config = dict(
    attn_scale=0.125,
    init='normal',
    beta2=0.98,
    seq_len=256,
)
MLP neurons of a small language model. Each row is named by its layer, matrix (up: input weights) and neuron, and shows model dimensions 64-159. Each number is 200 + 30 x the weight over its row's rms, rounded and kept within 0 to 999.
A block is one neuron, or neurons of one layer that tend to fire together. After each block is what it responds to, as a language model described it from the Wikipedia text at the highest values.

L12.up8,211,204,219,195,155,236,248,232,193,230,204,158,182,184,199,113,248,143,179,210,180,163,210,175,190,180,225,161,173,184,248,219,224,211,205,171,170,144,228,226,193,177,207,257,210,203,164,212,197,229,186,160,199,195,201,159,235,207,199,206,152,196,168,160,195,301,201,207,205,222,228,200,223,162,210,208,195,227,232,209,175,260,140,154,137,236,195,225,216,219,205,197,219,231,202,253
L12.up214,189,198,203,176,176,161,187,181,196,129,207,270,218,177,183,195,234,175,248,241,221,193,211,188,239,179,213,201,211,209,214,234,191,226,219,239,229,204,237,174,205,191,184,237,173,183,163,187,156,215,194,205,214,191,261,206,242,224,163,189,196,122,183,207,210,245,196,139,212,202,219,215,242,165,219,148,236,224,278,180,184,208,184,209,164,206,182,204,216,238,207,164,225,145,280,240
Final digits completing a year after a century prefix or month name, as in 19|47, 18|30, March 2022; rarely, ends of name fragments.

L6.up336,246,169,206,144,210,231,190,224,159,207,197,149,218,132,212,179,255,156,200,209,180,190,239,211,202,213,171,193,193,184,232,193,206,236,202,127,201,173,190,225,219,180,176,230,177,201,226,193,212,179,199,228,201,233,242,208,232,209,196,216,197,208,200,208,177,219,270,239,212,197,190,174,217,178,172,140,234,180,242,251,238,240,210,190,135,259,222,213,222,226,187,152,210,157,140,189
L6.up361,223,179,206,203,202,221,166,254,151,178,192,209,217,202,240,146,227,174,211,202,217,175,233,215,190,217,221,248,218,202,238,195,179,181,193,191,178,180,219,194,238,184,195,265,168,214,213,161,202,190,174,206,170,199,203,211,254,225,199,200,185,163,179,180,222,226,239,201,242,189,222,177,185,195,185,161,185,220,229,195,237,223,214,195,178,247,223,152,217,242,241,120,216,158,179,229
L6.up544,186,159,183,181,216,166,210,172,157,195,191,249,169,158,236,183,215,208,158,231,207,142,273,225,201,256,209,173,178,229,213,227,191,174,155,180,181,186,190,222,225,177,205,267,210,215,227,240,204,181,157,237,208,195,192,256,265,210,204,191,191,189,153,203,161,276,221,184,208,247,203,159,213,219,194,207,210,176,253,220,223,206,201,216,200,169,211,216,250,242,238,187,215,178,189,189
L6.up589,221,203,183,199,197,221,192,216,174,206,132,202,168,191,233,169,222,213,170,236,177,168,235,207,234,187,145,223,187,224,225,190,197,204,193,146,161,162,174,232,223,218,220,240,186,226,273,217,200,185,186,201,238,173,170,228,251,176,214,212,201,230,210,149,162,263,229,207,217,164,211,183,198,229,134,172,172,194,224,259,266,206,197,193,179,241,252,218,201,234,185,185,229,216,122,178
The is/was right after a birth–death parenthetical opening a biography; also his/her after prepositions, be after to, and day numbers in dates.

L12.up390,173,220,217,193,161,163,176,196,221,223,164,239,167,189,107,184,219,265,199,146,226,248,223,198,209,230,211,199,161,200,198,226,212,173,222,165,150,227,188,256,190,259,201,210,181,226,209,200,148,220,170,228,188,213,153,244,237,246,166,153,200,209,191,193,204,158,211,210,142,207,227,174,216,183,200,180,248,185,153,192,169,205,196,176,226,225,182,203,210,214,235,233,224,139,233,176
L12.up478,156,191,183,181,188,151,204,184,218,185,179,205,206,235,214,207,223,239,191,192,234,207,187,230,179,210,204,195,199,192,178,239,173,167,227,169,127,221,175,197,196,233,217,189,191,200,214,261,156,228,152,205,244,147,178,237,200,224,153,112,178,181,192,214,194,210,253,103,208,186,218,200,224,248,252,173,235,126,158,202,194,254,219,194,203,251,218,221,192,226,234,229,239,193,166,164
Second pieces of words split after a short opening fragment, e.g. an-swered, an-tagonist, gu-itars, Em-bassy, contr-ol; also "of" in "No. of series" lists.

L7.up90,163,244,253,233,170,167,206,161,196,193,206,204,235,131,200,123,241,232,191,213,207,192,237,208,142,233,210,167,162,192,149,218,217,180,230,223,177,197,213,207,176,212,172,224,218,214,235,191,197,210,172,250,191,197,171,218,220,170,164,251,161,162,179,196,176,188,149,169,235,175,255,180,201,146,227,210,214,202,214,165,193,236,220,228,185,213,209,165,193,178,198,204,242,134,209,234
L7.up349,213,215,168,202,204,222,192,204,194,223,224,199,182,128,207,164,229,239,157,200,204,152,229,204,209,195,132,213,209,185,175,222,211,153,235,214,203,197,203,221,165,268,197,201,269,199,245,139,154,214,186,261,197,242,217,194,236,165,156,217,199,182,168,241,239,242,192,170,226,212,237,171,151,162,208,157,207,200,253,187,168,245,213,188,199,231,140,191,181,206,248,231,241,180,214,208
L7.up384,238,156,222,223,180,226,224,179,185,234,266,184,189,195,202,148,239,210,198,144,185,212,212,184,211,242,199,243,185,169,201,173,200,217,151,186,191,168,193,212,189,233,202,211,199,181,284,163,153,195,173,221,204,240,220,230,189,232,184,182,187,165,217,226,206,201,192,215,201,243,232,154,169,197,213,172,235,161,199,159,219,270,205,137,170,234,226,215,141,173,247,208,226,182,223,155
L7.up484,273,218,202,210,249,188,174,132,187,209,246,200,171,150,160,206,216,200,158,192,219,213,292,227,171,178,177,221,216,200,162,159,229,238,228,194,214,209,231,189,180,240,169,179,208,179,218,178,132,218,190,247,168,227,202,187,211,210,230,200,207,186,238,196,204,177,159,220,227,236,241,133,187,184,151,174,197,240,209,269,239,270,190,211,197,175,223,149,141,157,230,177,209,177,168,170
L7.up544,231,219,232,204,189,217,195,178,188,210,143,189,216,180,194,164,252,218,196,188,224,176,214,182,175,235,225,185,196,158,215,214,162,162,119,162,181,205,205,241,181,197,195,212,193,242,259,191,235,204,190,218,133,218,196,242,232,254,166,192,183,162,199,236,180,150,161,170,206,204,243,194,240,191,212,191,195,149,173,209,207,283,183,212,165,239,182,203,203,130,227,211,247,192,228,214
L7.up547,166,220,256,160,163,182,205,191,142,186,221,161,140,183,192,157,213,232,218,174,206,177,210,233,179,155,242,215,181,183,177,198,256,183,191,181,160,170,256,213,163,234,158,234,229,192,249,179,192,194,215,286,189,215,209,196,225,148,154,211,178,222,182,192,161,202,211,131,203,213,217,192,232,204,173,188,225,178,220,195,242,265,235,183,165,199,208,167,186,219,235,225,224,179,153,227
L7.up557,239,220,218,202,176,256,177,201,183,183,245,168,201,242,149,142,214,224,192,134,170,177,250,218,148,171,253,217,155,197,211,176,166,172,198,116,167,218,234,199,176,232,159,184,222,224,245,225,159,204,183,240,227,202,219,174,250,184,230,186,192,221,201,189,208,174,186,232,177,184,223,216,223,237,226,227,184,207,244,198,190,252,206,240,182,212,205,168,158,233,234,201,202,179,193,127
L7.up619,257,211,217,184,150,250,200,184,171,132,211,158,194,178,217,152,258,183,219,194,196,185,230,207,152,233,232,237,226,171,210,206,228,201,160,180,206,218,239,170,214,171,182,210,198,202,276,144,208,212,175,235,195,233,230,192,235,178,188,210,140,177,169,172,147,199,198,225,246,225,245,208,175,213,212,171,204,180,197,218,240,234,218,209,185,249,177,168,183,220,230,236,242,144,200,194
First token or word-piece of a new table row or list field in wiki tables and infoboxes, e.g. | 3 |, Turnout, Area code, Team.

L7.up28,236,209,212,218,163,222,234,217,172,204,185,145,150,205,188,210,236,228,225,175,233,197,255,171,217,202,232,180,159,241,233,180,186,170,199,212,168,150,214,232,184,208,167,209,245,228,266,183,180,193,194,193,214,220,215,222,195,222,210,202,203,178,207,229,203,223,234,164,180,203,218,139,183,230,171,167,194,179,249,240,230,193,205,230,192,259,222,199,171,219,266,208,234,138,169,129
L7.up60,229,189,217,246,176,264,191,213,202,199,141,195,190,205,197,196,239,230,212,154,163,221,248,232,186,215,180,237,193,190,203,182,207,128,161,134,221,203,211,243,179,226,188,215,198,191,230,223,199,226,158,222,162,183,139,198,208,216,231,147,184,179,215,153,200,189,161,154,183,226,202,207,203,220,199,178,205,207,228,198,209,198,197,228,181,206,200,220,178,236,298,209,223,229,154,151
L7.up271,248,203,208,206,206,187,209,246,180,202,180,194,174,177,193,205,232,189,224,185,202,220,209,199,199,183,185,194,174,247,176,219,143,190,175,196,184,189,203,223,212,163,196,153,197,232,205,218,173,203,182,179,215,181,180,213,196,123,229,207,199,181,180,169,157,232,218,256,220,253,190,179,223,214,168,213,218,171,221,229,245,209,174,177,203,245,188,231,219,225,283,171,147,172,171,143
L7.up433,208,168,218,169,227,203,231,202,210,187,170,178,169,165,203,190,229,229,156,178,186,210,284,177,221,193,236,271,177,184,167,205,228,125,151,209,161,154,194,236,136,211,173,202,197,203,211,266,206,188,147,222,189,169,227,195,214,190,244,209,201,255,183,220,244,169,185,165,174,243,199,179,192,211,248,193,226,198,251,221,250,207,217,183,220,217,165,131,247,161,202,217,230,149,207,161
L7.up434,213,178,219,198,173,173,221,206,195,193,157,156,231,155,174,180,219,194,217,217,195,165,272,162,194,178,175,224,242,208,228,201,200,219,218,169,205,211,172,253,226,258,199,232,218,274,232,234,180,164,186,209,254,182,187,210,247,163,183,199,174,196,184,178,225,260,206,204,202,172,226,136,181,234,170,227,196,198,268,163,242,218,200,224,227,218,241,218,222,190,211,178,207,144,214,187
L7.up436,258,181,170,196,192,212,226,170,178,207,160,189,181,192,216,175,252,163,188,208,199,181,192,218,273,200,199,223,249,199,277,203,210,166,264,201,217,203,196,211,246,231,175,200,196,199,219,208,169,206,203,205,230,201,211,213,258,164,216,182,153,197,191,259,187,219,245,181,200,173,223,194,208,229,224,174,199,205,204,206,208,219,234,187,202,230,190,239,213,150,243,202,220,218,214,190
L7.up449,208,180,180,176,144,221,228,271,185,243,189,202,150,195,165,218,221,221,240,160,197,214,212,201,219,158,254,211,192,216,195,195,198,132,147,182,202,204,182,247,190,206,159,269,223,224,240,259,191,150,178,220,227,194,171,192,218,194,246,227,192,172,234,238,231,216,203,204,163,235,204,209,187,222,185,189,220,202,210,223,186,204,196,229,176,216,257,224,269,188,238,229,213,209,194,106
L7.up457,208,194,209,180,254,217,189,206,164,187,187,156,186,211,233,150,226,175,179,185,182,167,223,263,218,161,224,170,201,218,185,219,141,169,155,240,222,154,201,207,221,168,184,196,229,190,173,211,175,216,153,198,201,207,158,206,239,206,98,166,136,214,221,229,248,220,208,186,198,242,239,218,157,230,228,172,160,244,179,235,179,217,196,207,246,207,225,211,253,213,217,216,204,240,168,174
Function words that open a predicate after the subject, mostly was/is after a biography's opening name and dates, also can also, one of, to be, did not.

L6.up21,204,184,217,193,226,194,218,201,169,150,226,231,190,216,181,219,259,225,193,164,265,181,240,200,222,242,191,174,226,232,265,217,193,225,196,171,192,186,203,233,218,212,174,223,155,182,239,248,194,184,176,228,155,197,199,228,232,242,201,168,146,207,231,256,145,210,198,198,140,176,243,178,219,223,230,215,265,170,236,210,222,202,177,199,153,224,219,240,165,173,239,200,212,173,159,182
L6.up116,211,170,201,255,174,168,160,224,193,172,192,213,174,169,233,252,273,199,252,208,208,171,197,172,190,213,175,212,195,195,257,153,200,189,200,205,209,184,211,232,223,200,187,230,239,228,188,195,189,193,182,259,208,183,208,246,234,241,203,195,187,162,144,191,138,251,208,175,210,222,201,184,224,201,177,193,220,187,227,162,228,240,213,234,196,186,245,195,248,221,216,197,210,217,201,190
L6.up154,204,157,205,239,207,186,179,186,186,159,222,238,149,230,223,254,305,243,207,203,234,170,251,183,173,235,194,206,161,205,214,177,229,215,218,193,176,195,221,206,218,180,146,224,175,209,199,227,209,190,160,234,207,189,143,227,222,214,188,177,170,178,147,195,149,237,215,216,170,225,203,198,241,236,263,212,268,188,235,194,225,203,173,197,151,225,221,242,186,229,223,193,229,191,146,203
L6.up358,207,144,208,236,209,186,204,208,154,176,200,229,176,237,231,231,290,231,236,177,241,137,222,156,220,259,196,197,205,213,260,201,210,173,222,203,193,184,228,220,221,148,145,213,167,235,187,209,244,185,168,198,201,177,156,213,208,182,188,171,159,190,188,170,188,231,205,195,194,239,185,148,236,177,219,186,221,225,259,183,204,207,204,194,181,182,235,239,181,239,235,204,209,198,156,198
The is/was or a/an that opens a defining description of a subject, as in Wikipedia lead sentences like "(born 1936) is" and cast lists like "Doug Jones as Saarebas, a".

L7.up65,234,153,202,205,228,219,238,203,153,186,181,246,213,183,147,182,232,199,144,218,202,178,217,192,215,162,212,209,155,238,211,195,199,190,206,189,215,118,227,253,191,190,149,238,195,205,224,192,211,237,151,220,193,180,177,240,165,246,198,213,166,173,129,141,253,237,248,240,212,261,234,176,159,201,247,235,213,229,224,254,236,201,143,215,175,208,219,218,239,237,214,226,233,234,173,200
L7.up110,195,158,145,250,203,149,194,221,182,164,192,212,148,216,174,197,223,237,268,240,169,170,204,234,173,222,184,208,238,220,186,206,176,200,150,172,171,185,223,227,208,224,201,308,156,239,280,174,252,195,193,266,198,191,213,222,203,270,222,226,165,174,177,179,198,185,183,202,207,174,217,156,229,180,267,196,181,200,217,217,204,229,147,222,192,148,161,156,222,239,166,161,193,207,164,200
L7.up289,219,194,228,250,144,156,218,246,157,186,193,160,216,206,209,168,203,218,198,250,216,212,259,176,220,232,176,185,210,200,216,247,191,222,258,222,212,183,255,212,231,189,216,198,177,229,206,171,212,191,160,214,199,215,216,206,204,170,193,180,205,158,211,197,228,269,230,202,172,210,210,149,236,177,231,198,248,193,240,225,202,188,151,180,196,223,240,169,218,221,185,99,166,177,161,226
L7.up314,218,199,213,231,198,160,155,199,255,176,189,201,198,200,201,189,231,127,192,196,200,164,185,175,248,256,201,159,240,171,222,184,171,208,225,227,228,194,202,283,174,227,191,201,178,205,253,188,230,228,171,204,195,185,225,170,247,257,227,173,209,176,188,171,179,181,205,202,146,163,196,169,252,191,230,251,206,191,205,284,210,230,182,204,189,184,239,224,180,227,219,142,212,230,143,190
L7.up350,175,192,242,210,194,185,247,200,167,214,208,196,229,173,216,147,228,187,168,194,197,158,217,166,214,198,225,226,200,185,253,192,226,246,202,225,196,177,211,226,201,174,190,215,248,199,234,157,185,162,157,210,242,225,209,223,230,168,226,224,209,202,155,189,256,252,208,171,177,257,242,199,193,204,164,195,206,202,188,227,177,261,189,198,209,155,167,222,279,208,179,230,262,219,176,204
L7.up383,210,157,195,210,211,171,184,221,178,180,200,249,188,173,244,212,251,176,154,197,213,177,245,206,204,220,206,177,196,251,214,217,222,141,204,234,169,170,231,213,240,184,168,238,194,210,196,215,217,162,113,212,216,190,199,236,261,195,184,187,182,214,156,190,206,237,227,213,176,249,214,188,211,203,243,200,246,189,278,198,220,222,189,192,173,191,233,255,215,235,203,193,207,151,215,207
L7.up480,220,155,167,231,194,198,197,259,213,195,169,238,208,160,179,194,244,196,207,246,200,167,211,198,171,238,238,227,211,191,220,215,199,188,235,252,223,166,248,207,224,207,180,269,189,189,215,254,212,238,189,230,139,197,201,259,221,184,196,206,166,159,114,175,226,219,202,262,215,228,203,199,229,269,187,184,152,242,213,203,188,207,167,159,192,216,202,167,244,224,202,206,236,224,134,212
L7.up500,180,197,225,192,189,160,210,196,176,183,231,199,169,152,226,199,271,215,220,217,236,158,280,212,200,234,206,180,165,208,218,168,210,204,221,169,163,159,206,208,196,174,171,246,188,219,199,238,209,181,129,237,195,216,184,230,243,262,180,202,153,198,155,200,195,207,226,223,179,225,234,167,200,197,217,208,232,186,264,174,189,217,214,187,155,212,241,256,219,232,233,191,239,203,205,222
The is or was right after a birth–death date parenthesis in biography openings, plus final year digits after in, as in 197|5 or in 2012.

L6.up28,238,222,190,236,175,203,220,219,190,233,138,186,172,195,209,125,221,242,185,166,199,230,266,234,226,212,217,222,169,205,183,183,195,203,157,185,194,158,174,201,222,169,217,229,177,150,236,203,195,224,149,192,184,223,210,216,278,223,151,180,157,157,208,230,276,178,187,218,192,213,242,201,161,176,217,141,209,182,207,241,219,254,195,161,186,251,212,204,183,190,213,205,232,216,215,173
L6.up432,205,156,198,262,154,216,232,192,207,246,172,182,199,186,215,265,224,264,247,187,183,220,231,190,177,226,240,195,203,195,196,163,199,209,194,198,224,198,170,186,198,229,162,187,207,216,212,145,198,173,153,208,184,192,205,188,264,196,196,237,168,187,209,140,227,243,228,154,221,184,225,197,219,160,201,121,175,165,247,204,181,194,203,200,188,211,207,263,132,159,235,235,182,205,204,185
L6.up575,217,188,194,236,194,165,198,218,199,173,136,195,202,192,208,148,206,237,161,226,189,198,228,230,197,213,152,233,196,237,189,143,192,175,237,195,262,142,175,247,189,241,183,223,166,230,275,224,197,215,150,214,155,186,228,197,212,213,152,192,166,187,172,217,284,202,211,208,217,199,241,155,176,209,220,189,232,187,180,164,210,219,183,174,250,225,149,267,187,233,198,209,213,202,266,209
L6.up607,229,196,193,219,160,221,180,160,203,161,177,215,247,137,230,158,232,222,188,202,203,236,259,157,194,242,237,228,152,165,213,166,146,203,167,216,207,190,174,185,168,142,180,232,194,222,228,178,177,232,157,227,193,202,214,218,199,239,196,213,212,220,212,167,202,231,235,190,150,234,248,178,205,255,214,179,184,129,243,275,204,182,197,168,226,212,279,208,183,192,235,241,198,166,202,146
Second or later word pieces of section headings after == (Ch-art, H-istory, P-art-icipating) and the arc-second digits in coordinates like 87°2′28″W.

L6.up183,206,164,182,196,193,198,225,155,134,218,178,209,175,169,217,180,237,208,230,161,174,216,205,182,199,219,197,210,151,187,229,209,213,198,221,213,204,191,208,290,196,220,161,222,213,196,261,201,199,201,191,216,220,186,177,223,225,185,197,178,175,204,158,217,234,252,224,158,207,179,228,195,192,213,193,154,223,174,254,224,201,218,215,185,195,219,228,190,158,207,259,200,152,179,208,170
L6.up193,171,234,197,193,140,191,222,199,195,195,247,155,170,178,211,166,227,240,200,220,206,221,263,170,231,169,256,209,176,180,224,213,203,162,211,226,216,191,147,222,200,232,180,210,271,162,200,188,174,220,172,194,229,249,213,198,243,141,158,205,218,232,215,194,212,199,195,199,188,153,209,169,194,201,135,193,190,182,218,242,227,199,205,174,207,226,217,210,173,146,233,202,191,174,163,187
L6.up233,166,208,210,155,221,145,209,171,114,237,182,195,166,181,225,227,190,235,196,250,210,212,225,261,209,191,236,217,175,234,198,208,235,152,265,176,177,189,240,265,192,232,174,196,219,212,223,212,178,168,192,193,212,232,199,216,229,209,198,202,194,198,195,230,181,205,222,145,181,206,211,153,224,183,204,173,211,193,243,197,202,252,210,170,197,241,200,228,155,173,264,186,242,172,235,204
L6.up350,199,218,196,223,225,132,209,184,196,190,248,197,220,208,244,206,216,215,241,207,246,226,236,214,164,266,167,183,224,176,202,186,234,176,187,201,174,229,240,257,243,168,182,222,198,191,224,249,181,170,136,197,208,211,180,215,230,198,220,163,210,203,146,202,131,250,189,200,190,237,219,173,201,239,224,223,236,192,208,180,210,239,163,206,158,182,199,260,189,189,188,226,222,174,191,180
Tokens that begin the next item in a sequence: list or table-row numbers (|4|, 3.), day numbers in dates, and clause-joining "and"/"but" after commas.

L7.up31,174,156,179,225,197,236,184,235,197,191,190,204,194,221,205,168,220,207,245,179,214,186,202,207,212,188,198,175,179,150,235,224,191,175,216,225,207,199,185,169,163,223,192,215,184,239,223,167,108,172,161,244,175,224,188,222,279,204,199,176,201,174,159,177,243,269,162,176,174,237,244,209,229,250,246,192,223,216,229,192,204,212,207,188,237,166,211,131,201,186,227,204,200,163,201,220
L7.up47,240,214,185,237,190,184,167,217,202,204,193,217,209,184,185,199,178,219,218,174,178,186,193,214,211,199,179,162,201,236,216,196,218,159,187,233,186,224,179,199,137,196,191,208,211,197,227,248,153,226,97,202,149,256,217,207,256,202,216,176,222,142,222,201,247,216,172,240,152,224,218,189,158,180,186,197,223,224,165,246,215,208,234,170,158,207,239,229,189,197,274,195,218,196,206,220
L7.up153,191,212,209,199,194,215,167,148,208,208,186,214,267,186,160,189,202,236,237,175,206,158,184,185,240,174,203,237,179,209,197,193,212,186,162,198,193,210,236,196,188,197,231,217,196,224,241,180,186,237,164,211,161,222,177,179,208,193,211,193,183,136,187,174,243,245,244,214,200,247,238,199,189,171,146,241,208,216,188,170,183,225,170,195,213,220,178,231,250,179,214,187,247,183,205,236
L7.up166,161,186,207,210,170,220,196,195,187,175,202,256,235,173,182,182,219,242,259,140,215,240,202,254,215,179,191,191,206,192,192,216,223,232,166,194,165,196,242,220,205,163,196,205,243,205,177,193,151,235,193,201,227,276,177,212,277,225,182,225,178,169,144,194,163,207,182,156,181,252,230,162,174,163,133,254,189,224,229,168,166,221,201,181,195,170,172,179,205,134,235,228,284,212,204,182
L7.up255,251,229,182,197,207,182,174,160,214,199,182,237,170,227,202,170,249,223,186,170,218,167,187,223,217,236,193,232,206,161,201,216,203,197,222,187,198,185,190,212,220,214,205,221,224,172,202,224,182,174,184,238,168,184,183,167,257,227,197,196,160,231,265,180,194,201,196,153,152,236,230,199,255,191,151,204,211,177,212,179,227,229,231,184,206,234,187,221,224,165,201,223,236,212,174,206
L7.up298,173,139,220,245,174,246,161,172,136,204,252,164,188,225,199,137,232,198,200,152,203,208,195,219,182,143,278,221,195,195,187,225,186,115,181,192,228,233,200,202,174,204,198,189,194,244,178,191,133,208,212,248,183,229,207,209,191,220,188,162,184,232,206,243,153,210,218,216,134,208,240,223,216,164,210,187,221,202,237,191,230,241,162,184,187,194,160,192,195,192,245,194,280,134,241,168
L7.up353,196,194,228,221,197,166,184,220,185,226,161,169,261,241,218,158,208,192,139,183,194,224,229,195,156,255,154,209,180,237,218,185,184,179,226,214,212,211,161,184,185,180,211,166,193,191,213,186,179,156,134,215,233,217,188,203,240,207,197,164,213,234,251,246,261,180,186,209,175,183,241,183,191,200,230,235,213,199,162,210,207,192,124,210,176,216,175,207,134,241,236,199,211,156,218,154
L7.up521,231,251,226,168,232,189,218,168,255,172,192,163,193,188,193,180,242,199,218,194,236,217,239,189,252,167,235,241,213,173,213,194,160,179,176,196,245,183,228,194,190,184,191,186,190,192,225,222,192,209,155,227,213,212,238,225,238,203,212,215,170,244,206,142,147,194,172,200,170,208,228,161,281,273,217,214,208,201,212,171,222,275,218,167,218,212,173,219,221,135,248,178,229,185,232,203
Column separators in sports statistics table headers (Pld | W | L, League Cup | |), plus semicolons in number lists and mid-word pieces in sports text (Ro-ch-dale, Ar-k-ansas).